Part of a small language model's weights: 2 heads of 128, 339M tokens.
MLP neurons of a small language model. Each row is named by its layer, matrix (gate and up: input weights; down: output weights) and neuron, and shows model dimensions 32-127. Each number is 128 + 24 x the weight over its row's rms, rounded and kept within 0 to 255. Numbers have three digits each. A neuron's up and down rows have the sign that makes its largest values positive.
A block is one neuron, or neurons of one layer that tend to fire together. After each block is what it responds to, as a language model described it from the Wikipedia text at the highest values.

L3.gate716:120119098093076128107110138108122112133177158125164120132121129178111115143136112150069127125106162127132132118096128147131082138084128139098120152103123137111107120145144133180159174166106127144155160125120102149148151161127125170122138134118123101148186090126087112120168108155120141102
L3.up716:141130152119149134172106138098104089149117176171123089163124126118131144173158116138126109162134135136125097136126109151129123134175097090149119129113165123132128115134152112132133135133087157152094125180133126112143161119160108167123122105133114133168152142159139171114138120125147141075
L3.down716:164121125161130111099146108163125141137059138113104144120109131106101114105145151109144126100138164111137102129111112095155167154136161145126134110138095121134132086135139169076126170140186122119112112119090108082107112117138161100155119168096095090106148115111140092131144129114136112118
Quantity words and coordinates. Number words and quantifiers before a counted noun (two towers, three sons, several days), plus digits and E/W letters in table coordinates, and occasional mid-word letters.

L2.gate40:071147134106104100160086120145114145105149145098138114112111105125118114120097131131097131136095139137172143130127165134149109132123140134150085096129110150138135137126155127109131149129127130110116131098122124112139107121131113171121133151106144115086152077129122090141093156117115127130
L2.up40:138122131120104122135113148135087168119163116102137070065122119091137126111146145109110054088123129108150108131170128105141117119109135152119083113127162106112169144122168129161123118156126129084144129090114140142142132137123139149067105104125166122130120092161081091114101119099126155091
L2.down40:136101129136135116080117143094111108113093115108141115145153122127112134119131117160177131136140134156112137118114133116122147163144127118117183189109111128113135139164123103118119088112149135135148158114105081118160137090106168121140119130120090151167115142096157139126160127127127133121
L2.gate217:108135052164152123145150127130116156126135139108165079133142119125135157106100085112146147122142095132088169177142128132136205111125135156172128101095106131137136116170094139133134155132173133129142157106104119141129121128139143112123074153132094113109114071127120148108103097129132135136
L2.up217:125093148135143136093148130087127159169136145133186116140085144123111133137110131118123172098110114091117130117090142149154152114124144138108138130141119117103096155099117119147131126141132118146105158144130116108138158155177141145129119138155106130121129137135110148122143121133144139175
L2.down217:104148141170124110146151122108153138105130146113126147125127135089155139088151142139157115143077160098106110174113119143115187126080118117137070127139141123121121145133123123064115155152161133115142141157141139133165087108154163118160101097109131152100155124123123106083119125151107109157
L2.gate251:083155110146148140131106094137148141109163118092107103136117075201120113107134112112116129132070127145069085135094132164168150108107110135116098111102130118114156131142088141142133138174125116114106135133133140121127113129113129151162118117124111089100106134122110125125144119091121159106
L2.up251:111137125176112104160122087113096125115112109155144108136132126094157139104129093108155130103168113156136102129097138105144130107152122141177107141103111098155110124186129120120163130120165143109135161185097146109120097142182116151157086116122133104125135143130137171092124146168145143123
L2.down251:120150130120140132099143128137139102169102129106130121138125060182124160139128145129132178106128117121119075151112121116129125148123142120144145140136116089111115083147122129117132153107145129076137138127164116127161174117110110115117172089148141087130134118164143135105144160144118143175
L2.gate659:115176114128155118105163118110122101112102164136136145143094099110100148110118119112161143116147143134145141187097145149167167084072124106174114131100128151137107138115125160116114113095161090145128130136089137063147131128128145134169125153129109072117123110144127088101126148122128147135
L2.up659:143124112132137103150130142133097135100152138117158101074117118125092148128100122130103127077088129146105132146123131197100145125157148171141135123146145145149112166151128128181143141147148117121130153158118123107142123143175126103152155116121136116133162142092128106136130078121147136130
L2.down659:122126085132156137119150127115128141153126149143133137145141120144124186139149104114124127091090114127150079136081123152098132136158129118138125107142133107135132133140122163113088137143155141149151141157108145113156160107169114112112097154156102135143107113148140126127161143113160142185
Counts and numerals. Number words and numerals giving a count or quantity, like two towers, three vessels, and leading digits of table figures like 5,060.

L3.gate435:129105112149107128120117153130125144139139137118148150137131165135098132083106175116124089147124160127103128150137150122113114142144166170093107182091092136097134163128123122140142103115116109127173121089128081122127131136105161134127093131109178152122172093112125095130141123137147127156
L3.up435:086115120103135098132151159130113116138118137107097120133140160126165141115084092122099137129161097152150158106155096136118119122061141117133098124132123105140098090143133109151167136150154149153112155123132139128162145129117145099112126160153120133091132124161122142131112166166185157158
L3.down435:159129120128135081121173187110158160141148147148152135143102127128132154125121147141141098152116154134116125160094173117127119135172131147123125141074099106092162154136151104156126109085120127101161126106128095125088170121100198137149104131108119131138140132142136099109152102101138113103
Year number tokens. Year numbers or their first two digits (19, 18, 2012) after in, commas, dates or table bars, as in "In 2012", "September 4, 1986"; occasionally other numbers.

L3.gate458:137148136113164148112151098091165122123176111123140077096127115163084112140107112155123088106128125134116135131128198113159107129127163131145098096167158113155136143137148129136128125136144131087154159136123105102128151090119136134126115085108146161094158120113131101135143118118158108112
L3.up458:105168118187130107142140120128135204172144150105107093117108134089087157135138111118128137123161128136136149079088154118122120127130157154176185122165102139121177141121122099061130113155163100139117126094137089087145138152124135135099181114101160108147110120165095115091121129143092155141
L3.down458:152084144061129143128122141110109071092114170116139164121130150170144092113120121135119140132107107119152095159177148107157103141119103127093036163106153129159130110125102150173134141128105117138126149167134143130098077109122128128133088112144121117153151104115200147171138136119176078150
Standalone "s" piece. A separate "s" token after a word stem, most strongly "runs" in route or path descriptions, plus plural endings (buildings, houses) and mid-word s (re-s-idents, sub-s-equently).

L3.gate343:096131149153121102108136165129158140144147152185151080159108116102130149147126142094099141109151105133104133179125122156125095112120124116114147148129112160147109140126128179154115136154149079116112104128102122127156178085088144138150112105208091103161130189161145127127114116128106146140
L3.up343:122160146162172113173162142135111198176145123118149090170155114115141123163125147137088105138124124108134136157137117121120125093173123178150132131156123189158107143178134163155107128181118163114149097162167098149132149142160092098180128087181134117127120139144078141138152137141132128103
L3.down343:125144116152128145130116120157083122096114164085128128088116118119135100108133119138113110122106103113146104108130114100147121134119120143117113106172126085131145141096122103104135151112128140141104172094142108132159080111150110148128118161080188118095113110114141113124151131123132104112
Split-off word fragments. Single-letter word-piece fragments, mostly "n", split from inside words (chan-n-el, moder-n, no-n-, di-n-ner), plus digits right after coordinate or code prefixes like N 5°.

L2.gate6:132131128102161134110137106110085141136140134116153135149136190140126143095131133092162156128107079107094174162156112158130141079099113128095093106115099107140100124094133120151110145108135112105108126157135131110123135162203172116138087119164151126101165131111125158099105128173154111121
L2.up6:118098143196102116082150095114143106109165147123134132121133116144101142136157151145152098128174179120099145135108134110153127129142096128127125155136157146094155130105128159133141123125072140134149116136117094168163134120125109111085119111088176149138094114131120102136148139184117114115
L2.down6:112146127126128151166122185143133141126104143122113111119120115088109109102087128092072138132130107103111119076157144120178116153127169127165144137147124154124114110120135131122129090158187133145160125135127099094097154090103096174164132143118129157120078096132116110137134115074097106107
L2.gate386:108109111140136137116099119109140143128160123083155135150123150119109137113129125115108112181130139108105119099162118137124153138091135045083130123104101160098137114146119183170132145169153116130104144124160100124096141134116153148135153130133168100158137132165118102130088169101111156115
L2.up386:117067161135147138115131108132170115119127137130163130114115144131082096141108119124116110157134135123122108112146123092127141156136143087118113119110082110129152120106140147156126072114131163157127100163140101111068145132121068161129143099137136141168156172148161112131100167103114103115
L2.down386:140119120107101113164133119114084088118113101165128114094122109138131122115088093112128150063148108147183161167098119150134115137157107189157133131122148109154102104090129110105125086145136132125160098140083116149180121108130123116143106158103124130142103108115129132098153132111143081129
L2.gate467:145164138144163116165132141139124142102137100132140123146182126148133133107105142123094128119163111142133169188120074164114143118128132096090115112109128137104149124127112110139107145136134158097126114132110067102169202096155134121159116139145152132134107100079173096114143142109126153135
L2.up467:118124115129105105096093100127103145083154156125158123108103122057103123101117081172139149166127109160110081101156145158174172154084139128114140128126117125150114119127146137132102089141127113129112155101110149135070106123106144113147129144105147163120162115155052116155131124159130155113
L2.down467:134169153142168104165138148114140160129143091132144125144165114162119142137114154127136123130177121130145169184112065138125118145140102116131110140123164100098151136127136120121102125127129169121113097126114127087155175103140170125159126146155128123152137120109178116123163138104127130150
L2.gate686:152124144127133137156164123121137138165138166116141126136145133095130146166082154159110108118101118144140128146095124108102153125141114134140142076163146151132115174193111142132140149137135141116151151163145088140114126151167115105121167100082152145098128131186103093156152144129088123145
L2.up686:095115136094146077140138140149111143112149148145095159127122176138144127141166124153135140158146148071098174076168095142126144155118134098136108169102125138177165127141140141166150115130119118160130111143159160114125168179092149116175128127181080118159162103096113181125115128112153115127
L2.down686:144140138184114182127129128115111113132113172119160112136096095102104160120096143112101140084132100175168092159083146088130138096143135135127118102163141135093089149138126121125092123147151122110133146140117091131119136087167086102098125131091194142095134147125127086151124131120124110136
Table cells and fragments. Mostly bare space or number tokens opening table cells after a pipe in chart and discography lists (e.g. "| 34"), plus mid-word pieces like x in "complex" and "muskox".

L2.gate119:085148107135144109157132087178158127126115093090097092156113138122161136113129142091114124131091145114155165150132139128115161158158153112133130102096153167146163119086141113086158150107122112143130158109143120124105140135137137119162096115125123145156148150126118107114117108134128125163
L2.up119:102136091157151159156119124173160126123126096121115124138150114160153102125142088126111164137127152112108143119142101131158144174069129127153100142141091127173168124099095123109157127169158143167133162110168113154098157148137143139152134148104119120129102097139141126130090107072169151129
L2.down119:120134126120108140124116097103123127121124112126140143144112154117119150119151155099147074125096157104159117156122142128124178121173104100108159097123148135078093114150151121113117125097111103123121099113106119109123123130125122120105126091131161118129152163126106161137147129189103121171
L2.gate219:131154120158156113088122114129119125159074129114156144153137114121135091155151130133158114124155140100114162129143108129138100111194114161118164148109151128107158120138115094131108130140145116143111092184125125106127156168144117142121119139157085095107119129086172124146141107097178117162
L2.up219:099148129152120121126146084105155149141107160130106155123088114116114151134107107150125115150103119178125116146122144108095138119101160113157122142098086108142129092153093137134178167176120121124139126121126091136110084141113137110092119119111158149134128113138134157152122138093106106150
L2.down219:142106125131158113077128165136119125111117102137141164150106155162094088096154129127162154132138167096147127115114130148155106139181110161130169153094169125134125121122105111108106131097117122139112133157114139101143132166117188137109128138152076142123131136103170091094147141146124118142
L2.gate431:123105139116084117102138103147118133137133103161127151128127137139129121096163119144103128142109138097115157104148106104150113127132122121110143116088125132105162144135083114120156162111163076148167137072174117119115163198099156124090134132143181116119152089148140125162118110133126135126
L2.up431:067131113133149098116165143139126104112119106151104107128110087123143143093101127138131148142149161153141130140080165147109121167133101078119114146098129107105097075153110138126166143163144107154124152107133141124166123138168141110142106149131090122112150102107173098127113102104116112152
L2.down431:127076138100108153098103092147126113165155095171153186097129156117146124118182134117109102138106148108111159133163111086106127139147111153128146125114126155109168142139097121116132149090142093124156154128150109107114136175104166130076152121145166121117156103154130120158122112136102148071
L2.gate712:119103123176125074090143102116107121139162096115109141105126186103118129129143161098129128110122154063189099092103119096108143145182095137086138130158122139116119128135113170130119117091147145130145104130090177138126156113174143128147149139152138149121125113118117127122136143105130103119
L2.up712:090141113122150175162143166122159130153182110136135113130159111110079112137123125094118098149104114153150123109120134149162135171140151137109118138148091074150189133107119097113104162144152138125125176142134098107159117136145129164096151159137124153114147091145113135132125159163108141181
L2.down712:116096110116131123149138108105095108157124103144130132099127156159113132115134138137119130103144133077143123123127143126112128116146080132092091121147162152124131113139116169122131077109120091108136088125114172156127157106120151094176098083153148100108132125097136121096117124119138124123
Word-initial "-ar/-or" pieces. Short word-start tokens ending in -ar or -or (War, Car, Or, Bar, Har, or), strongest on War after World/Korean, plus year-prefix 19.

L2.gate53:143119157119104133154127124144107109141132148155090104115109090107121106150147138154144149051114173094146168113140113106119113141151144131095106158149119174160147123126087094104144192083130109116138110098117122148139130113107111152159165123133120152152166148160141059107123058164106161120
L2.up53:102150138108155139093150133129081223118169105142122114139107123102097127091151179099098094122125096146120124126129133141095118117149108105115093101097072142085168178139126139124128121100133113109108142119186114161100130160153132096104128094096144108098125114111124131156149160129122116125
L2.down53:159101109118108111168109128149164053099121128107110130113141131154144136150137099134145147148116132115136130140110114087167171170096153158148172146118191086141096091155114131134107104147127138134115123120067136100153124094108115148140136154164118142141109110153113148098118127125152138115
L2.gate396:135117186151147127128145154116162137180150086135102133094149123131131114104084153169094132124163126107127132154150120115119116114110167152132127109140121133123175140148159093114121106090163140101109131094159124101127139127112113113101101089130165158145130108113096158127137116120121131136
L2.up396:128158138114091130131145102101149158167175120132136097089124137075113137122106151130112118152180075139107154141148148110183092108158098101142182143130139133108119135081158100115102107070156145091097130103141122131091139166133137152128149115138116156129100144091095121108114085106128144128
L2.down396:154106112115143100120109144136144112093095106099117172165187115165143114118147105128133154114097175131154101109119127146093142172084153153117082115106133113160143097148109144145141128186116138154157129137090135126181087096126107114134104127128137107130141109197132126138133165148133132137
L2.gate410:104149140102116113110078137117105139132090088130118126138123108110130095128121144163088151119145136140172122103115094075158105128128091136121074100140176146104172129127116094116142139194125111138123136135156105128165134115115153121139144181132127134158128114155112139129144125095111132107
L2.up410:159118140092160116112181116107085118144137136123114147159127144155108165199154147186156106150137142134134157147150091114089117117134132124107093141127113135129152105139145113130148156087132135124117126119176075119113164145140112079132123130145125116137155189133102108144123166157136090135
L2.down410:161116107147123129144127132129159138112135155108081119132127124147124104092148119060138136102127108149136113163111150172116149137132143130185170136105091080166112117107108154131144110095121124142121174157088180135107136125144134129092104073133109112079105092134128097124094131145150137128
L2.gate471:172136128136177062152123126176141151111138174116109148123122113150123118147167091111125099121099095110131113081119095086161111132145125133162118150107142114129127152127109141127149125114119123151131162129150122097114151095085137169140187123118111078109110103091159125130124105143108150124
L2.up471:152122140142163071155128167140117136140157161126082158130144118143125101183154127138134139117116116104165107095120111080123074129177128113174159125099161133147129134142133111119137123092141157144149141121167107121114138095089099147119196114126125112147136124064161122110152108161091139114
L2.down471:080116152122093151088125081093125123130141099133189094156112164097118135109112132107125133146133145124108135161132156160113112142119124127084140115126137139117103129116147137157131139159166138106140112126124127144150146165133127087148080130140159167132154155157098149142091118115131121121
Split-off letter "s". The letter s as a separate token, mostly plural or verb -s suffixes (districts, sports, reminds), sometimes mid-word (landslide, census, Arkansas).

L10.gate166:138121118130102108101133116128161161116116125107120116070148142121137148120144146097098187094092090111145148124068146081173136133130122112116131120122151131162146133085131171122119147132103093114181140155134182122135119135144149155131110165104155126112099174093143165142143143135125115173
L10.up166:149118160077097115170085165133109120133139133103146122126108109139143129114110187199126152125088116145127108139138127119156082152131131127109128144116123114188142085113166091134096125129152142135107156103107095109156101131115131154119125110139163110099113090152093162133116138112140105110
L10.down166:134112104157148134114121122117099146149147133125113127114126160127135182123122108126146132137171170106139112113114109132121153133131146116103098173100152135145116133142133172132109134134103139131145154192092107136127108099174142133126136099147124134133139145148149134142118139107133149138
L10.gate350:159132128142044134129085147160131116148145131121112162143114106148143114136139157124107169117132128150125125165104110076168114132168129149150169115111128100146167066091120109150118118115148118148131139113120136138161175164092147149101122148150129075090126138192117137174131087123086050141
L10.up350:123107133132074140154119161106148140078097116115111132109124176119163124170100107176121151124104125146110094101140139111107116144134133129136094090143109133118144116131116152129127138085120140120139135116124134090136122150115109145119156125096161126111137120150144088161113153153104133147
L10.down350:147130121145190111129159109098160119139134133112133174157133165117083143108127140116124120131101148091141130102150116153091139149154164138056161153080122066161135140128142147134135126151097149079086179142106100150120123104127135115129067132096113148159161137087122166073118133116112117136
L10.gate353:108108102151144125153141136165144103103106132120105106118131143144161153138136113119158167158155130136124075158127130100167132132138121159098136086132153133111111090124095125172088118145144142164163147095129116125143135096135127158101127151152176128111149108150142112109148136097129136156
L10.up353:142131147155166161152117124141097154157151104093167139117083127088120168114147073156146141134096117110130117126100130138139140129131098081145109143136140109107108122100121083129111137142138122094146137132136115105121110111139125157067102105107157142147108139119105145109087137111117176115
L10.down353:154114117156100167117118126124154187108152116078096150127148105147115183081141094159125114105161151140147138147135167129126137177100163139109141125114147104089132137143135155079128125120141109108092139119111122100141111147105152156149107099144167139087124149161152101151140137149156130131
L10.gate435:124139126162147113152122150129149115129128141138119166152136094167139169118102131100146097114159128160116118110141107151149142114086120158098116131148049075122096158106180145179159127132127118156148160135114111149120120129091118140143112140136126098152126095162159127076123143125134086120
L10.up435:160143129157145145150096144122153141139107092156124105114104140124129110134159144130117138106114115134112093085163172120204069131139134137111121139127160092155107120077135133128129107138148140138104145142144109075121122146152121126104147107135159101092160127154135142065149150096108122149
L10.down435:111106124138172154106160122097133178107108166125144141131107069105147156142124098143162117123164126129158088124123099157151156130102111111107121182135107114125123158115146131156113132090115107118126163114117094167142122148121145138128132121114112125135127151154098139139130146109148147096
Plural noun endings. Word-final suffixes completing nouns, mostly plural -s/-es/-ations, often in section headings and lists, such as Award's', Memb'ers', reception's'.

L10.gate61:116164089141137063105164107137145122113115138131139133121113104160093176064155142089118121116108101149099147154104108129120116114105160058150101128158154125143144129114112126158130096156112112146112103104139140102129135132173188156122140137074096122103129136120143152192121107129140116089
L10.up61:137112125153140137122095098109183110113144115116180153080133124164104164128131154081165138118111101112100118161157118148116157112122134176112133067102142140127100157147139150130094138138134127131113142137104099142129107098150158097140116101143163134119136103144057109120153097150127153139
L10.down61:141095092110103136143090160104121155139128106131133118168119135110164109150097133161121125150166125173125115155159131102119153097146126111119142106139140098137098130126137136125105146098097145160148097138100180123147080100095155154091121131135118077096157117177156085083114156144117145127
L10.gate509:123122111139090101107109126112126148148131148122122134148123122129091148146111141095101151143140140150098118095132115142152187131094136127161117175104128125137127140104117132103089123134130126130159136149096147143125146098117156121139117138087108119139118132158155112149083152144138127128
L10.up509:086145101149134134124134170142112131132099090123169116135099112112138154087126122108169142121117086112108136143178114150133135110130126165116123131116077148142159158180135138092175145123130152129145125122123116137116138082080139103079087147130091128140148175105149080113129111120146136137
L10.down509:136164091102105094117133126153161144100112182075105153159094123113111149109165126087127161157128160152085123071131111145118139188112112125147133090138121168133139181128155135092137142135143131072161148123086099133134124141158149127132129080115153102157092116135150134156108113143121125100
L10.gate539:098115123116144104183163184138176101116117117109164092108099184117128153123104105118091100158143146135093103131090082154096160145118131116124068131148141156085130112153117115126131157137147101135125136161114100123133110106154143139124085158119111134137105131137174144149095156107148162159
L10.up539:109135127163124124131139046088118125131121093144094163099115146135159104124164132118093177121122085159105123135071155104152127132138143115135109131104166140105107142142134159101121137146130110131135120100080130105144135074134147164150101127097183109105093106125122116131129129138117137128
L10.down539:141105120125103148136135150141094146112129117117124103151147125165128128125135114129139120116137145176103130120156106167111169146061143171106137099125101098176129141148147136095149104149133179111146164132125126155180128110143169102141139086126112151150140165139161173078141115124185133129
L10.gate644:155124096112141110140113152106171137095075079120125120126119090104138108101097163155122118106112139158171110136092123120101170109125138140107127175153137132142099152138126138099178154101113160141099106121106150109110138128052161118163110116102118079140104144145172119135119111159136141129
L10.up644:155139120093106156136111138121119143157111083128072142130117153112157140112154151145177112185123157121164134119154062103160156111155100137105064127088114081187151159136079125130151110134124159130088130111134099102113133137125178169145115119125134108105102093100178181095130123114096138115
L10.down644:100145132111127136093172085150147136087146097184158124124115130125103175132126134122130098149111115128098113069110171126114141158138104092123094151128129121076142130108099178132161115163126121095108143159103130143120128130165117131114126178112113133134157122127145133122144140094091115097
Decimal number fractions. Digits after a decimal point or colon in tabular numeric data (times, percentages, marks), e.g. 4.20 s, 45.61%, 3:52.58; weaker on mid-word fragments.

L10.gate25:147192092139167150123131094154148138115115161151113126157085170097138145094132078108148113137141125126146098085143120130133172119099152081125166132130078128131114125137104130139131169110136125152178132151140155128145145117122120111132134180153110137093106155130161089130117116125145132153
L10.up25:105131165140125108154133140101119140146111109164124152118114185136142128118152115074108145160155157135152091145163117143118124159177152175106144136111148112130112137087156123119134100134132127157124140116117100130104099132116154166125096189117156113122172146117099133090154169120110082122
L10.down25:166121133115128119115083104118187192122120100178086131108094156129164115088124139129101119115150153138099138124124102131127139122117158101151138158116195128125116121126130150111090143102124156170157143080139104148149124125158099126128172131161117115098175128157140101153150098144125141135
L10.gate80:128115111173119111131113179129151151144147160103127147077143151196163180092121110112111140148106142109110103116117104098125131076169120120082117122124150156153122123133119133106142109168096121141137124145084139130150068089144170118123178170121124109091124147146102123125135117121124175119
L10.up80:159121108151121123134175098111129101088156149121125124133121144181137089059130112104168105174150131163113142121129100159102140163151151093161152108151088158105127142139140141124092159181111123146165166165142106113117163151131146108138096154119145110141109125081172077128175142120135148152
L10.down80:109100142116102130144151169099129087162143145135115086120088113142088108155137141107170081140117110116106166173141169158101112117114134127119217149129118142129107111110095116118126172133140096139118099100090139110145092126113143174142131141123129130117132119137148185159108089114117130140
L10.gate577:113109125147129046082152089104130168140135157120110129112160166125117095175160123098153121156143138074125113178163141130123103152161106106114122117099134160113114116136158129131116142140118090107172160115140157123126149152116122093135135147140120070139120116152072148120116135092130132101
L10.up577:161103140124099131132165145114137122117133149075152109131154111149137127133117116170136153140127161127152147107145145131111147126170143075104129130164136154141122163149110133134094142129129123137136159126135039160176108117125130110136128135137162165159108128147145131151141124130128166112
L10.down577:113153129161120133109075120156147127116146128117126139120158095085126094123115171086100137101141116140131148103138113148116105152059135153114131133106171132120099131167131143104110121113115161162140097146113149125098173137137144161125103136099140133112105120104122086139146184139123112168
L10.gate688:083149129145117108107100136166147101165076170079124127129108113126114154159111151133138123154114107075127118121129123097106088135164129102114126117154101084102140126143078132107137125158087145091101148143144159156091133113112121130186116125194138123110104136083122126124118134150127082134
L10.up688:164117135124127135106110132137114144136138123088128099115140097128123140119103110131151136082123170118097154143110129132107157103117131101139142121134120126131083152169105104125135117115137108140121138173141127125114138147150163147142137142125127140161134145101122083117147157116160122153
L10.down688:153084117107100170087101126139136130125143153082139120131135156135098127140125127147099138133126120135095126131154095148123101098104069105144117175161129099096106120164111150116123154150127123099153134123142161121154128127108147131136106184149123136120125156154130088145122124121134124138
Year and number fragments. Year pieces in ranges, tables and parentheses (2006–07, 1960–19, (2008)), the invisible mark before decimal coordinates, and some word suffixes (-est, -ful).